{
  "num_hidden_layers": 15,
  "num_key_value_heads": 10,
  "hidden_act": "swiglu",
  "rope_theta": 10000.0,
  "attn_scale": 0.125,
  "tie_word_embeddings": false,
  "init_std_down": 0.00216,
  "learning_rate": 0.000824,
  "lr_head": 0.00418,
  "warmup_steps": 317,
  "schedule": "wsd",
  "final_lr_fraction": 0.05,
  "doc_mask": false,
  "train_tokens": 707300000,
  "max_steps": 10793
}
MLP neurons of a small language model. Each row is named by its layer, matrix (gate and up: input weights) and neuron, and shows model dimensions 336-399. Each number is 200 + 20 x the weight over its row's rms, rounded and kept within 0 to 999. A neuron's up and down rows have the sign that makes its largest values positive.
Before each neuron's rows, "fires after" lists the tokens most often just before its 100 highest values on Wikipedia text that the model never trained on.

fires after: " f", " F", "ed", "ra", "o", "ba"
L7.gate534,226,242,216,218,225,208,211,163,213,185,190,227,190,231,203,212,179,233,226,201,205,206,235,190,192,173,185,189,184,188,190,206,184,210,188,207,189,228,199,189,190,196,191,201,204,186,219,220,202,167,206,168,203,225,174,159,202,221,213,211,195,204,221,193
L7.up534,236,218,182,189,192,208,207,197,184,182,214,206,221,186,225,176,226,163,212,210,180,196,212,193,215,188,228,136,212,225,194,171,210,221,190,170,215,208,202,228,180,222,177,211,203,226,197,149,218,235,215,206,191,212,186,205,203,212,206,201,202,202,194,196

fires after: " W", " F", " st", " w", " C"
L7.gate21,195,221,188,202,181,181,232,199,258,170,183,206,191,157,215,234,166,205,186,212,221,233,191,214,217,184,185,222,172,225,196,227,187,227,200,223,208,194,193,173,203,199,178,243,193,215,214,253,229,190,210,213,174,191,197,200,174,232,214,198,172,191,186,221
L7.up21,228,189,221,207,202,193,202,196,173,161,198,177,213,195,186,164,203,222,205,183,189,202,182,172,203,232,219,203,249,194,200,199,206,200,207,179,177,202,228,211,203,192,201,228,183,181,212,214,198,190,177,212,197,196,205,224,176,202,232,187,193,208,181,217

fires after: " the", " The"
L6.gate959,176,198,191,195,213,222,232,223,143,188,194,205,212,218,192,231,188,232,192,196,202,184,199,204,198,171,213,177,219,225,162,185,192,199,194,211,199,217,185,202,182,207,202,229,223,198,218,225,216,198,221,217,211,167,195,231,210,208,217,178,193,204,185,218
L6.up959,162,183,232,215,208,196,204,213,211,172,187,190,221,241,198,172,224,206,175,226,183,219,183,221,211,198,236,219,197,183,204,185,193,201,187,196,241,178,202,201,199,204,198,196,213,202,175,187,223,190,222,187,214,174,211,178,206,195,210,199,210,221,200,210

fires after: "li", "ri", "ar", " re", " Li", "er"
L5.gate987,196,198,204,179,225,211,210,217,178,230,210,229,188,205,198,214,212,233,178,204,155,198,187,190,203,213,217,205,178,200,209,190,189,199,146,227,212,174,198,195,213,202,195,221,228,213,181,189,190,231,198,182,167,188,172,218,174,202,212,158,150,185,166,215
L5.up987,180,192,199,182,184,214,227,173,228,228,227,245,168,222,157,195,200,214,197,226,192,218,205,185,193,195,192,232,216,156,235,204,196,191,207,210,207,202,183,185,202,216,213,231,184,199,212,201,199,235,216,203,184,176,210,174,201,195,188,184,217,218,199,226

fires after: " G", " D", "t", " T", " "
L6.gate345,166,189,213,178,209,184,211,171,205,181,196,178,195,213,195,194,208,180,198,172,206,191,166,201,178,180,183,196,210,173,196,204,209,191,191,166,210,193,180,218,177,210,192,190,227,198,191,204,223,162,230,213,213,210,201,183,231,188,208,224,192,258,179,207
L6.up345,202,253,179,177,210,211,215,197,181,195,232,190,232,222,186,187,202,158,200,189,233,230,180,186,186,165,183,196,220,193,228,185,207,192,171,152,147,206,230,193,220,179,181,207,215,203,219,213,183,212,181,200,186,197,192,217,195,184,192,197,162,201,194,207

fires after: " ", "s", " S", " T", "-"
L10.gate129,211,241,196,188,227,196,235,191,191,193,192,226,169,194,196,191,206,205,206,199,211,196,186,213,210,196,197,217,193,177,228,207,203,193,185,169,174,215,203,211,182,204,203,221,177,194,204,195,242,174,215,249,214,176,207,217,205,214,189,214,204,206,197,225
L10.up129,198,232,218,164,208,200,188,188,173,186,214,214,181,205,189,192,213,188,221,195,197,208,205,197,189,196,196,194,194,211,195,207,197,198,192,206,180,176,177,196,217,190,218,198,221,212,220,193,190,233,217,200,215,218,196,206,200,190,190,194,184,215,200,204

fires after: ".", " =", "\"", ")", " the"
L2.gate213,194,181,229,182,214,206,208,233,219,156,197,195,202,230,165,208,202,197,177,214,222,221,198,246,153,208,226,228,208,210,193,182,231,210,192,173,224,197,166,212,193,175,220,224,224,216,228,207,229,206,193,189,228,189,188,238,193,211,169,199,157,227,199,196
L2.up213,218,182,205,201,230,197,196,226,217,188,193,211,229,178,211,169,198,206,214,227,205,198,215,192,198,167,217,232,187,190,207,192,225,218,191,201,192,218,185,180,203,207,205,194,191,222,211,199,212,197,205,212,245,189,220,202,211,193,237,178,175,204,196,216

fires after: " P", " K", "ca", " p", " d", " final"
L5.gate313,228,208,200,193,240,208,224,182,187,201,215,205,170,192,233,218,178,209,182,166,224,246,179,210,152,233,218,204,202,189,232,191,187,238,212,181,183,217,223,200,194,233,217,204,185,237,226,190,242,197,213,228,181,189,172,187,199,199,221,233,230,168,167,195
L5.up313,197,219,187,216,167,189,200,189,214,205,194,208,179,229,188,220,184,203,188,225,196,226,177,187,185,209,192,228,172,194,233,194,203,214,178,227,206,217,198,208,185,222,218,209,212,232,203,216,175,193,186,235,197,189,233,173,188,231,171,186,188,210,204,186

fires after: "–", ":", " in"
L6.gate574,193,204,210,165,203,191,208,203,175,208,187,198,154,203,225,208,202,205,200,184,217,182,241,225,178,198,166,225,197,197,176,184,145,201,192,206,217,219,197,259,158,210,195,236,232,201,197,209,190,220,207,230,193,217,188,229,212,209,209,203,178,232,214,238
L6.up574,205,198,187,195,201,194,189,209,169,211,190,216,193,166,189,222,213,213,232,186,196,186,198,172,208,211,209,169,211,187,186,218,251,202,184,218,207,191,202,190,208,191,186,213,219,206,200,197,172,202,184,188,189,199,179,207,194,226,213,208,181,205,214,214

fires after: " f", "f", "c", "wi", "o", " F"
L5.gate537,174,199,198,198,203,200,210,192,182,210,212,221,185,179,212,206,190,228,220,231,188,198,187,188,231,221,198,159,181,218,191,196,179,220,202,214,196,208,188,227,204,198,191,185,211,199,213,187,206,195,210,173,197,205,172,173,241,200,199,226,192,157,237,176
L5.up537,219,183,198,181,175,254,215,197,207,215,212,210,236,174,172,165,169,204,188,198,190,179,206,226,186,203,217,203,177,225,205,194,228,216,197,181,222,215,239,192,219,214,229,170,162,201,203,136,220,189,155,217,214,172,180,193,190,206,199,225,194,201,187,206

fires after: "ar", "ha", " La", "h", "er", " El"
L5.gate567,207,162,200,195,216,194,212,148,193,178,219,251,186,156,194,236,184,217,209,198,175,175,217,181,232,224,192,212,189,194,176,163,217,214,209,230,222,208,161,194,200,232,196,185,218,234,196,184,221,228,223,218,182,194,191,200,184,189,200,187,214,168,189,228
L5.up567,265,189,187,261,194,240,209,185,246,198,204,223,198,204,202,223,158,226,197,219,168,212,154,208,161,187,210,220,170,193,204,231,183,200,222,186,218,230,208,194,215,232,211,242,191,222,197,215,169,206,211,182,190,206,201,191,199,214,216,212,218,233,216,201

fires after: " ", "ni", "h", " con", "ri"
L2.gate247,193,185,223,220,190,229,204,193,200,190,224,187,203,196,205,187,233,202,221,159,184,227,184,203,219,177,177,196,238,225,215,190,210,207,185,203,199,204,195,212,173,197,208,195,239,175,208,164,191,197,197,212,214,163,240,232,245,188,183,238,184,205,209,213
L2.up247,193,175,223,220,179,228,196,196,180,183,199,194,209,204,189,220,177,218,213,182,179,193,194,183,228,214,188,158,229,195,192,200,171,204,188,184,199,214,205,227,191,186,196,172,199,212,226,162,194,203,203,197,223,186,204,201,198,204,231,205,196,240,204,209

fires after: "s", "c", " Pa", "t", "u", "ra"
L8.gate1059,233,227,217,174,211,205,219,203,231,179,185,210,194,164,218,195,188,222,229,215,197,171,203,192,190,249,198,230,225,191,209,228,188,174,188,178,195,253,238,210,214,209,183,246,174,206,224,228,224,202,201,223,197,171,185,213,202,208,218,212,213,182,202,208
L8.up1059,200,232,181,181,226,224,211,211,190,219,211,221,168,157,228,199,231,190,207,172,225,208,191,223,188,192,188,182,203,228,216,189,156,202,236,201,205,207,229,202,191,228,163,206,268,234,202,220,218,195,174,224,222,221,220,207,194,224,175,199,206,198,227,231

fires after: "t", " T", " At", "te", "at", " co"
L5.gate384,195,213,202,165,202,197,201,176,202,193,196,199,173,199,215,215,245,200,207,193,217,205,213,219,173,192,184,211,182,170,208,189,186,207,184,179,156,176,195,233,210,193,195,191,199,217,169,214,214,162,192,183,214,229,185,197,199,197,243,217,189,239,180,172
L5.up384,181,192,198,253,229,188,199,215,220,197,212,211,204,178,189,203,201,184,195,198,194,208,170,168,193,197,197,205,191,191,207,226,224,156,186,211,188,194,209,217,235,238,192,186,209,198,167,233,255,217,173,241,199,209,167,194,188,188,174,221,178,189,184,208

fires after: "o", "ci", "ent", " To", "f", "tor"
L7.gate234,173,195,183,198,212,230,197,169,221,200,207,217,219,222,202,194,192,195,214,223,165,204,233,203,218,221,191,170,187,184,182,201,201,226,185,201,197,194,171,240,195,215,202,209,199,199,211,219,217,207,248,227,212,177,209,193,209,185,193,212,219,198,194,182
L7.up234,177,163,221,210,184,200,178,196,222,216,187,188,199,169,215,232,192,229,208,200,225,185,232,199,195,180,221,188,160,225,219,209,232,197,198,204,233,197,200,195,186,257,161,190,237,172,216,233,217,180,192,209,201,190,166,207,179,171,205,201,179,247,192,214

fires after: "s", " T", " S", "p", "T"
L5.gate1021,207,173,177,220,195,185,215,193,198,206,225,215,180,164,194,170,179,157,206,202,207,220,204,204,161,214,207,199,205,212,223,194,185,209,196,204,182,250,222,182,185,193,159,190,159,180,228,193,212,200,181,228,211,239,192,194,189,203,182,215,189,188,205,224
L5.up1021,192,194,221,196,205,197,233,208,167,196,210,205,145,209,218,193,198,208,192,185,193,206,207,189,173,214,217,180,214,193,192,216,170,198,190,194,177,205,209,174,190,195,202,220,208,218,203,218,182,182,193,195,215,199,170,209,224,202,209,213,184,181,182,222

fires after: " ", "%"
L2.gate358,198,203,206,194,198,185,214,192,163,209,174,204,210,168,229,211,211,198,187,212,181,191,207,190,242,240,166,220,181,173,194,191,207,202,211,221,167,204,249,208,186,214,169,268,201,194,167,183,182,204,219,237,163,207,182,188,215,180,167,215,183,187,221,214
L2.up358,227,195,227,171,183,218,176,223,211,193,211,147,193,213,219,211,180,182,178,225,198,170,210,200,218,194,207,206,221,221,197,173,198,188,190,185,161,199,216,212,218,195,226,180,180,226,198,214,203,247,214,213,223,233,204,211,198,174,222,231,210,190,150,190

fires after: "s", "k", "B", "c", "g", " S"
L5.gate62,188,206,206,215,191,178,203,199,227,182,190,222,188,187,200,185,191,179,208,183,233,158,222,176,189,189,190,166,192,190,189,217,200,209,181,209,228,190,206,217,174,169,170,194,192,238,242,221,232,202,217,232,218,197,180,150,208,213,212,226,152,227,188,207
L5.up62,187,224,206,195,207,187,227,192,193,206,225,191,179,205,190,177,226,210,190,206,200,238,212,199,166,213,258,192,210,189,218,233,146,211,243,202,189,193,212,226,201,203,221,196,220,237,245,229,220,184,212,193,222,238,216,181,209,227,226,195,242,200,232,220

fires after: "|", " ", "\n"
L2.gate137,214,199,230,222,185,211,205,193,195,232,221,193,185,206,221,196,197,195,206,234,187,218,179,185,206,214,198,202,211,211,173,162,151,211,208,206,187,170,229,235,204,180,214,207,225,211,187,218,187,170,206,191,179,167,231,155,190,184,185,215,203,225,175,229
L2.up137,206,169,234,198,202,214,193,219,217,157,215,199,218,211,191,192,165,181,222,174,193,164,199,223,237,210,210,199,210,221,210,204,194,176,186,157,224,192,221,200,182,192,200,184,204,166,196,184,157,226,180,198,203,198,216,228,215,183,209,221,205,186,186,187

fires after: " p", " ma", "hi", "P", " P", " ("
L5.gate423,189,165,202,217,209,200,201,149,170,175,191,212,193,199,221,189,156,206,223,197,200,208,195,210,194,195,211,219,202,206,231,208,180,241,178,194,190,183,207,205,173,192,206,172,179,236,240,214,209,245,222,225,203,201,195,210,188,223,200,210,194,204,211,186
L5.up423,181,177,178,252,170,212,171,197,175,233,178,232,189,193,215,173,204,245,200,225,222,206,206,192,178,234,182,217,201,214,177,208,185,168,167,207,207,207,190,191,188,170,204,198,191,234,157,253,198,211,233,195,212,195,208,169,192,219,175,158,179,194,202,184

fires after: " the", " st", "t", "ri", " tr", " lo"
L6.gate1010,202,162,212,169,215,248,205,187,175,192,222,205,196,208,203,221,233,236,199,172,217,199,155,175,202,183,211,201,187,235,219,191,178,179,227,191,199,206,195,217,230,182,216,217,183,202,223,197,234,231,213,221,228,170,178,188,187,168,190,143,202,194,201,237
L6.up1010,195,198,215,191,192,208,224,178,206,193,222,179,189,199,181,157,205,207,224,229,192,244,172,198,197,185,199,192,186,212,220,177,189,211,207,222,195,188,207,206,182,143,217,204,190,228,225,187,206,212,180,200,200,194,201,197,220,208,239,188,206,199,199,196